MLP neurons of a small language model. Each row is named by its layer, matrix (down: output weights) and neuron, and shows model dimensions 464-559. Each number is 50 + 10 x the weight over its row's rms, rounded and kept within 0 to 99.
After each neuron's rows, "raises" lists the tokens whose logits its output raises most directly, leaving later layers aside.

L3.down1073:51 66 40 60 42 52 42 47 51 72 55 53 52 57 43 45 39 55 35 30 29 58 42 62 46 45 57 63 62 59 53 46 45 52 45 59 37 43 59 46 60 49 52 48 50 66 57 60 46 64 62 48 50 64 41 43 32 64 50 63 48 47 67 61 43 39 41 58 32 45 41 56 23 51 46 46 38 47 33 39 50 44 60 64 39 52 36 38 21 49 64 56 55 57 43 45
raises: " himself", " career", " his", " died", " Jr"

L3.down1541:54 33 71 49 59 50 51 43 62 64 49 49 48 61 51 62 59 48 47 55 42 69 71 46 60 57 56 51 52 64 40 41 61 36 47 61 60 41 54 60 58 42 52 29 65 49 36 53 56 46 60 51 64 56 64 41 38 47 34 37 62 35 58 38 46 62 36 47 45 35 55 41 43 42 35 55 29 49 47 49 47 46 56 36 35 54 46 64 41 57 50 62 37 51 41 50
raises: "ual", "ua", "ilian", "il", "ills"

L3.down2410:39 37 46 69 45 56 55 28 45 42 53 57 59 60 59 59 40 46 47 34 57 49 57 62 62 58 55 55 45 52 41 37 45 43 58 49 42 71 72 40 42 51 46 55 62 43 42 53 54 50 53 59 49 70 35 61 45 57 51 47 51 61 38 59 43 59 46 63 54 65 34 48 54 39 69 41 39 43 52 39 46 45 54 62 47 41 33 51 50 52 69 19 58 71 63 45
raises: "ering", "ered", "erm", "er", "ement"

L3.down2397:52 36 51 30 51 30 49 71 59 63 42 47 61 68 48 61 37 68 38 46 54 39 52 53 51 42 46 44 38 52 62 61 57 49 63 51 64 61 46 59 42 49 62 56 66 57 68 52 49 46 47 64 64 74 43 52 42 54 33 55 61 44 67 35 67 42 43 51 55 63 54 35 48 61 58 51 60 37 49 59 42 28 59 64 51 55 70 65 56 45 51 46 57 42 44 49
raises: " others", " many", " more", " various", " other"

L3.down1717:51 33 47 30 63 36 54 55 43 40 31 48 31 58 57 57 45 58 42 54 61 48 50 47 48 44 38 50 43 53 54 61 71 25 60 43 56 44 51 44 84 59 43 57 58 49 35 56 53 41 40 44 52 43 60 51 71 40 31 61 58 75 53 50 49 51 53 37 46 45 49 59 63 57 43 30 34 55 53 59 38 41 41 52 54 42 51 72 41 56 50 51 47 35 60 55
raises: "sey", "ious", "ree", "ress", "ner"

L3.down1194:53 41 50 53 47 67 45 43 63 50 36 58 31 51 56 57 55 58 34 62 56 43 44 26 65 48 33 45 46 81 38 37 45 47 58 44 64 67 63 51 37 44 49 54 34 48 56 52 41 30 46 57 50 51 42 50 50 55 36 54 38 47 55 45 52 55 46 62 64 32 38 55 48 57 57 44 52 60 44 45 50 62 35 50 48 27 56 56 36 41 44 57 70 38 39 41
raises: " there", " it", " they", " he", " another"

L3.down734:52 36 40 46 59 61 57 48 42 47 52 57 43 48 37 51 34 48 56 46 52 61 78 46 39 45 40 38 24 49 55 48 46 46 42 43 39 49 55 69 44 64 31 43 59 40 43 42 57 51 43 41 38 61 52 40 55 58 46 54 36 59 55 28 56 72 55 53 39 59 44 36 49 75 50 44 53 46 45 38 59 44 48 40 62 29 70 43 56 57 43 73 59 39 53 53
raises: " unlike", " there", " since", " each", " it"

L3.down2340:50 54 65 52 30 41 63 44 46 66 43 61 57 53 60 52 67 44 73 41 50 53 58 58 46 37 37 49 51 60 64 62 44 42 70 48 39 52 62 40 60 51 36 70 45 39 53 47 54 55 34 45 59 46 63 46 54 34 25 63 50 45 60 48 47 52 59 51 49 61 45 51 43 63 64 62 62 33 48 51 51 45 66 63 36 50 59 55 49 30 56 42 45 48 52 44
raises: "ral", "ered", "ership", "ering", "ears"

L3.down2205:69 44 38 45 47 43 46 70 40 45 44 58 51 56 51 38 63 39 59 35 46 47 52 56 41 64 42 55 47 39 53 64 43 49 53 69 51 37 47 43 39 35 54 50 63 66 47 40 36 65 44 37 36 48 57 53 49 52 51 58 31 46 40 43 70 35 48 44 70 59 46 38 50 56 68 45 47 41 45 52 44 61 60 55 63 61 43 36 47 32 60 44 35 53 38 58
raises: "ly", "lett", "ley", "ness", "le"

L3.down2146:55 33 75 43 51 38 41 53 66 59 55 39 48 47 41 44 62 48 35 55 45 48 46 44 70 45 39 49 48 54 50 42 59 38 52 66 71 51 56 61 46 55 39 31 53 49 37 40 57 42 46 60 40 48 42 53 57 48 44 55 53 52 66 60 43 52 53 75 61 41 63 48 46 58 51 41 47 53 54 41 61 66 29 45 48 31 62 41 63 59 49 54 54 47 61 66
raises: " they", " she", " he", " it", " it's"

L3.down1408:65 50 53 55 36 74 53 45 58 50 66 48 41 36 61 58 52 45 51 44 55 46 45 52 44 52 75 74 54 60 55 46 44 39 59 52 46 54 55 44 58 45 44 47 56 47 55 55 49 54 49 61 45 41 39 48 35 66 65 57 55 49 52 64 53 43 65 54 36 56 49 48 47 30 69 51 51 55 62 49 54 51 60 55 39 51 52 40 66 52 43 57 48 45 55 45
raises: "ibr", "ache", "int", "est", "ague"

L3.down1244:59 42 60 44 46 54 52 29 53 46 46 53 64 41 32 44 65 33 38 49 68 56 73 34 65 68 43 41 48 44 71 71 52 60 52 42 53 52 44 48 44 36 33 59 55 51 48 57 48 53 43 45 37 54 42 45 54 25 44 47 50 44 36 61 47 62 68 55 46 61 51 61 52 66 58 32 53 44 46 64 60 43 53 26 43 34 48 54 46 32 41 49 42 37 42 43
raises: "ered", "ering", "er", "ager", "ls"

L3.down1856:76 32 46 44 62 36 60 60 44 73 63 58 64 69 68 62 44 61 59 41 57 48 55 42 53 45 50 41 61 69 48 59 52 35 58 55 50 51 68 46 54 55 52 46 59 46 45 65 59 67 47 47 48 60 40 50 49 33 39 57 47 50 58 58 50 43 52 52 52 42 48 38 69 41 54 66 40 56 52 42 42 45 46 47 62 50 44 50 50 54 42 49 48 44 51 52
raises: " £", " programme", " organisation", " organised", " Parliament"

L3.down633:50 29 63 47 45 51 68 59 55 48 47 47 62 42 38 77 40 50 54 48 58 53 48 25 57 42 49 39 26 48 33 63 46 39 70 38 43 43 41 49 26 54 61 47 45 33 58 56 65 62 47 58 39 57 20 67 35 33 48 53 54 60 64 45 54 49 39 49 58 63 46 55 56 70 60 45 49 32 53 58 69 41 39 51 39 40 46 51 48 49 65 56 36 45 49 42
raises: " occasions", " ways", " locations", " times", " places"

L3.down1112:45 38 56 53 44 59 50 54 40 50 27 50 40 38 45 41 52 46 58 31 65 49 41 54 42 46 56 74 40 33 47 56 43 44 57 49 62 61 59 51 33 52 40 66 46 54 43 60 73 54 46 56 39 58 55 52 57 42 44 57 49 51 37 42 43 46 45 55 43 54 40 52 37 51 44 27 60 54 56 40 44 58 49 72 70 59 51 54 47 40 59 66 46 60 52 41
raises: "ct", "ops", "ose", "j", "op"

L3.down1756:34 47 67 44 55 44 44 50 70 55 55 66 29 51 45 44 53 52 63 50 27 42 55 52 60 49 58 45 45 55 52 37 46 63 48 51 45 58 40 53 52 54 54 28 47 38 37 49 44 45 37 50 67 45 39 49 41 46 45 37 52 48 45 44 47 40 44 33 45 53 52 34 30 62 54 58 54 45 45 38 31 49 61 39 36 67 56 58 67 57 54 39 33 51 55 40
raises: "|---|---|---|---|---|\n", "|---|---|---|---|---|---|\n", " others", "ten", " other"

L3.down2108:43 67 65 47 64 45 43 39 58 43 38 47 55 49 33 35 52 54 42 41 47 49 60 70 42 54 55 58 48 56 43 55 44 52 54 52 47 42 38 38 46 63 48 59 39 58 42 57 43 51 40 52 54 41 57 53 57 41 61 63 45 79 59 54 72 56 53 58 48 32 53 53 52 48 60 39 41 62 66 49 49 58 52 43 53 50 33 60 44 42 34 53 75 55 36 58
raises: "wick", "well", "back", "ED", "den"